config = dict(
    n_layer=21,
    d_model=192,
    n_head=3,
    n_kv_head=3,
    head_dim=64,
    d_mlp=768,
    vocab_size=8192,
    activation='gelu',
    norm='layernorm',
    norm_place='pre',
    norm_eps=1e-06,
    positions='alibi',
    qk_norm=True,
    attn_scale=0.151,
    bias='all',
    tie_embeddings=True,
    parallel_block=False,
    init='normal',
    init_std_qkv=0.0361,
    init_std_o=0.0361,
    init_std_up=0.0361,
    init_std_down=0.0361,
    optimizer='adam_atan2',
    lr=0.00191,
    lr_mult_qkv=0.7,
    beta1=0.9,
    beta2=0.99,
    lr_head=0.00826,
    grad_clip=1.0,
    warmup_steps=233,
    schedule='wsd',
    decay_fraction=0.344,
    decay_shape='linear',
    final_lr_fraction=0.0,
    batch_tokens=32768,
    seq_len=512,
    doc_mask=True,
    train_tokens=376300000,
    steps=11484,
    dataset='wikipedia_en',
)
MLP neurons of a small language model. Each row is named by its layer, matrix (up: input weights) and neuron, and shows model dimensions 64-159. Each number is 128 + 32 x the weight over its row's rms, rounded and kept within 0 to 255. Numbers have three digits each.
After each neuron's rows, "fires on" lists the tokens most often at its 100 highest values on Wikipedia text that the model never trained on; "fires in" lists the words (lower case) most often at its 100 highest values on Wikipedia text that the model never trained on.

L3.up173:107145141132112112164125172120079137138139101115084097112118120138157136118078113095142141086079120188038166137126153137156121134160139122185131158135126166134136116101122114103123036098169156130122080124173156083106112120140121100137182114103130113111113155163230146072092105070155123057
fires on: " I", "I", " you", " You"
fires in: "i", "you", "ioannis"

L9.up192:181152175114115127176114126132097095052171090113141121161127205132075138098081063121159112170110099120134128154128070125189116189104124078126139117124121133122152134153106125101083129059135176165091113151110140199101162128095160106142078106165128164110113108159104172092120136112131128157
fires on: " and", " later", "s", " his", " latter", " their"
fires in: "and", "later", "s", "his", "their", "latter"

L4.up278:128136102107109090113195173152088157077138111145099135085135122062155175133098138173217118132123136103060071152072089107176102151101160123137130125172191135182183130160057121102132095073149173144103087175169120128154104125164082102130174141117128117148121124141134134089119148116148116149
fires on: " that", " when", " if", " When", "When", "ough"
fires in: "that", "when", "if"

L9.up551:085117116077124169134168111101168105110121144129164151124124109076136130176038155114122176087104087128103127097093143164205145122165107164136091140135098135091160112134090117136130130140076160128118120194155076131130163100190198144120179122183118122146140190129125123139102181145127105136
fires on: " were", " not", " are", " was", " just", " who"
fires in: "were", "not", "are", "was", "just", "who"

L3.up177:142162232110115146152149146123137124101074075118190137147130158148108171123077125161134143074112137073175108142134134084105186167140059094126077127145155094104146118187090132087128126098083143119136150115143155116149123117198129114114097140176100131108136105099144113075115092142148136140
fires on: "s", "ct", " social", " Social"
fires in: "s", "social", "political", "their", "personal", "critical"

L6.up163:108145177104149150199115205129111135060101139152113138152122121113141063086105061122138116126080120161070124108159097103164142111165136151121116145119103152181131164126065117177104064108175133128117149172148134114116125100171119100122177106119075098155149136201169101134100089120120215095
fires on: " I", " II", "II", "I", " IV", " i"
fires in: "ii", "i", "xiii", "iii", "ioannis", "iv"

L2.up322:148172146137135128094178110075087120131076129105182131111098112140130158157137114099125142107103143064123124094163139133138170105132082090171093180142114092115150112144158104095183159133079138164087179143156148097117117092185118202107118121136181102131091155087168151146120085102121135096
fires on: " for", " in", " de", " Los", "from", " running"
fires in: "for", "in", "from", "de", "los", "running"

L9.up157:144095106124150070076177151122057136127142120114135120123138132089057159133107171129152139135121092137105123080120121202110132108152160127231099129208135110093160153196110098118172118108119103146178116148145157065127057112120128156208149119096135106145142100138191163094121150078133163139
fires on: " out", " up", " start", " part", "line", " over"
fires in: "out", "up", "start", "part", "online", "over"

L5.up66:123128168127145158218156146145154119123097104091163156181132144135103148137106158109188078054152147121115170138109163158124172137153096098101130139167192106087146156124058135122175075094101179127114137131130113098147112088158124173113120158127137154123100121098139115067118159146148145113
fires on: "s"
fires in: "s"

L8.up699:090136074098081146090128141163109114090102150114163171107159205097107119103114151138172077132139161094102094159067073109110072146090119129121107110200210143182171131134133103156149147085144104094098128088101157163120138100178094096134124122179137134164129051123115074117097166164069094108
fires on: " that"
fires in: "that"

L13.up400:123085179092080125116123149161154079128117139101137156136159154113089089129083118125154165098113180145128079189132108083144111193095187159152073112102163140100123133132148107135059060117106106136124176122135125159075138067140140158183085098182098132187127137114184123148101122147099111113
fires on: " the", " no", " The", " it", " a"
fires in: "the", "no", "it", "a"

L3.up313:156195144116134174092126173174105142088167138084083095153143137090136118139068163195132168053159130086102064105116123131142129199116136135130106111120097110133187113169091177126137073084153171137190061128212106113114108126108142092138144118127104113136129128128159174041127124090103099096
fires on: " while", " then", " often", " However", " While", " she"
fires in: "while", "then", "often", "however", "she"

L2.up263:042119162073151099161106138153109183128100155073133161175146088096064110164170122179175161108103106118097147087129071142173145143153098130137085130113109176105195117170152169091102082126120146132120089160156163077132111101157177106127100185123143093132061105159146074080116124143177141111
fires on: " All", " all", " many", " List", " of", " list"
fires in: "all", "many", "list", "of", "listing"

L6.up265:132131144110089087176118166172135110094150105115131076128128117078099161150064148137150117099174148087065168102093140158189071128139131108120109140200207088108155133152099062110167118170091171138144099131157097114134087154115156128125166127140076194123128018115191191068133121164111167106
fires on: "s", " family", " early"
fires in: "s", "family", "early"

L4.up617:117112101094140161141088123113130208146152133137102143149170116108098126126116201161164131089074095146119102113125175165115178164143123140089122108109124105109138112220065120161109054122160135146119097148171183075141123107179176128110111205148098102146160118129168092101117152057226102135
fires on: " of", " Gold", " All", " By"
fires in: "of", "gold", "by"

L3.up593:097124191145111146086118121134111140129055126096198074126119143137123137187140188154184124083159123112139162121161125073116130131112108063063094135136141085092124143128162170057156107173110144158102116139112130052100144122141091124110135143157118119178114163099138114092106183057189141122
fires on: " New", " Sw", " N", " McL"
fires in: "new", "nba"

L12.up43:157131145108095131095104105158129143134133158120183147133144171121101170130124143139126147169123091159093110128146131094089174090146117122139092091132098106172174144175128067162138095072127142076064153148145107099129116095116180148072089141096128098182133041167167201158119093147102195142
fires on: " for", " on", " of", " For", " during"
fires in: "for", "on", "of", "during"

L6.up678:175140094053131068086145151135141126096157114128166199124111133059175095185140132194224143107120167079096099119174145177110169130156063113178095139187126108139157115131120114075208141065116122146114090133130171091079071130177134133157156082130091179145138138102180087090117152124091135123
fires on: " between", " to", " before", " forced", " since"
fires in: "between", "to", "before", "forced", "since"

L9.up668:098103119110116194105153077087122136102066161113202191101118128101139142201099170119088184120124163171144153140128135161216111130111096090154091160116119137180121112165173158157071093116119148173106176161137106127118094164156103177159127142186091158108123118076140106118109109127155106155
fires on: " were", " are", " not", " is", " also", "ly"
fires in: "were", "are", "not", "is", "also", "was"

L6.up361:136174122089126140128145140106121130128102090161141135129155126096091156124136139137181151108110174109125145167172125129146107114158155087081128188110106089096136148131176157141134043100147196123048161192170099092033121102140099109091101096108157116141090149138161024199117098094189107118
fires on: " are", " did", " is", " does", " were"
fires in: "are", "is", "did", "were", "does", "than"

L2.up699:123118184137113081150135182172129083149128080099120124165144141095110165164072074140150063074126119094044146151147143152133143128195087126128144130190169091125147117169117136061116107078105160154122137128128169171134093129142098120103118125130105157105136088135142151124118149142153145120
fires on: "s"
fires in: "s"

L11.up331:180147149098106127098173141143134170119129165161135177172113123092047139154135199136158131095111141099096112127166131148121124156149094131138089147172085086129157107165157106108104109159072165116136165127139085103105155133123118136064121142088155088137134093119171167182118127157153173113
fires on: " of", " for", " top", " in"
fires in: "of", "for", "top", "in", "field", "best"

L5.up499:066177155028119133095118132187091113090081163088154145119180155114174103118095169100206168114149099094126131156169142100137160140088113111103045072180199099105130122122096153103106110138099147132162113108099097101106127106202139132083114147132134058144114173122109054124111150109104163074
fires on: " High", " Golden", " Cro", " Western", " Low"
fires in: "high", "golden", "western", "that", "peak"

L5.up573:145106137123103158146150160134120191105156105136131143157161121132108094136101162077131164125131111094065171117107156166153101125131168124135144043151091113123143147136132189158083044103123162199153143096133138128097065041156115120162115150123112083130148139147144134157108108113120164130
fires on: " an", " An", " Ja", "An"
fires in: "an", "anoual"

L15.up671:091064088129090136119155091131108153064142150110158152156128099111087126189097161122131093152109117148122119135128134108139084071164189131127131095092148111123167140159136080101087122087112146139116103129127044097103128144149104104109185156140134107192141133099104087147139129225140157200
fires on: " was", " be", " is", " as", " were", " are"
fires in: "was", "be", "is", "as", "were"

L13.up434:175096122117117110158117181116075185152126127200130128113111098135140138107110150084116118124123128155111167084163099117117106166139116126145105096121124094132132118156163098106109063089066161151127102195157088157083151082159176145108195156105072155126150114076110171114110184094135159147
fires on: " United", " D", " an", "ta", " San"
fires in: "united", "an", "d", "santa", "san", "substantial"

L13.up74:126169136126129154200147145105114117142163102102116187151128159147137153108138177124109106174080098159111119139187117052121103101154106108169129086152124078133153193152173122086119135140099126175089161153143109130076143057135068187188140078119078121114188159101145182159118137151087143205
fires on: " an"
fires in: "an"

L15.up385:166166136137083089127180125180124076099137094092147128144128183085131100092073148182165099091123121150147129127078132159171079106144140169089048174148142169112127156135179161136124096077154138103086118132141134133080144107164163074097166115125115103158160140128104098158110155100118114118
fires on: "s", " they", " who", " would", " They", " that"
fires in: "they", "who", "to", "would", "that", "may"

L2.up471:158136169133099084094147130123145112118132114114174134132153092101142097114146071123122155089117136103175121134178052060141136092145106118108155136137131109132183099139093096106138106112096156137120138141141165141046127086170141203165145120101077142183136107099134138105141075137123188132
fires on: " an", " a", " the", " any"
fires in: "an", "a", "the", "any"

L4.up410:109188185118106155132156173117083166126091123118128097142133144103126096138115184141171174057109136186106158152119135129129139104107147132147162151147157155154131131094121129117091073048181169140089167140113149088090093152116121129106134104133070076175119152175144096125095115072136118096
fires on: " did", " does", " go", " you", " da"
fires in: "did", "does", "you", "go", "done", "do"

L12.up26:112141131131150087073149078122124074083140125115118121112146145068125135170076172165179183126214155152128163144159112159115148156112169107141086155131161091071118172131069137091103111096137147110101152172189125122042088113109176165084121127137105084115134153153168138092123136113170122130
fires on: " be", " then", " first", " often", " later"
fires in: "be", "then", "first", "often", "later"

L6.up278:143118154096070096131141139158117177101125099136111123117149154115124133153074158152183138155120209151105122132156083151137062157137167130122144127171136128176167087160100137115108150099189176154125121124121179147085071114091167138103118077139140143228131041159175095125119093160164162175
fires on: " where", " several", " that", " 100", " 80", " 75"
fires in: "where", "several", "that", "100", "80", "75"

L11.up702:172104112132084134101170195174085153145096078122125149132154100102125109131136118093131117120140133129115187096146103149143063104167163128186107090147118089129149189137163075158156084098063140199147140165156135171075088073138082153153157147138110122125131145073095174129117121138081125164
fires on: " an"
fires in: "an"

L12.up740:157147182111141125082133062132162142097129102158129203070134110062156118178074143148138118109097100210098123169071123123181149116185098108108100103125107136133179114161133120144084113079131145092132154113146094079119078117162142135182129103115137156162169105147179129112120143138146117133
fires on: " long", " well", " 12", " life", " 5"
fires in: "long", "well", "5", "12", "life"

L6.up340:135124149097119124140111139157096138130098058167179134136183110126134124120081146167208129098133163119129154099149130119137136142084104094109107088109178093110128138133087096118136099101070120129155155114124066108112113085136097156158134139150092120122123089138141124091122195110128149112
fires on: " the", " its", " New", " his", "s", "The"
fires in: "the", "its", "new", "his", "s", "their"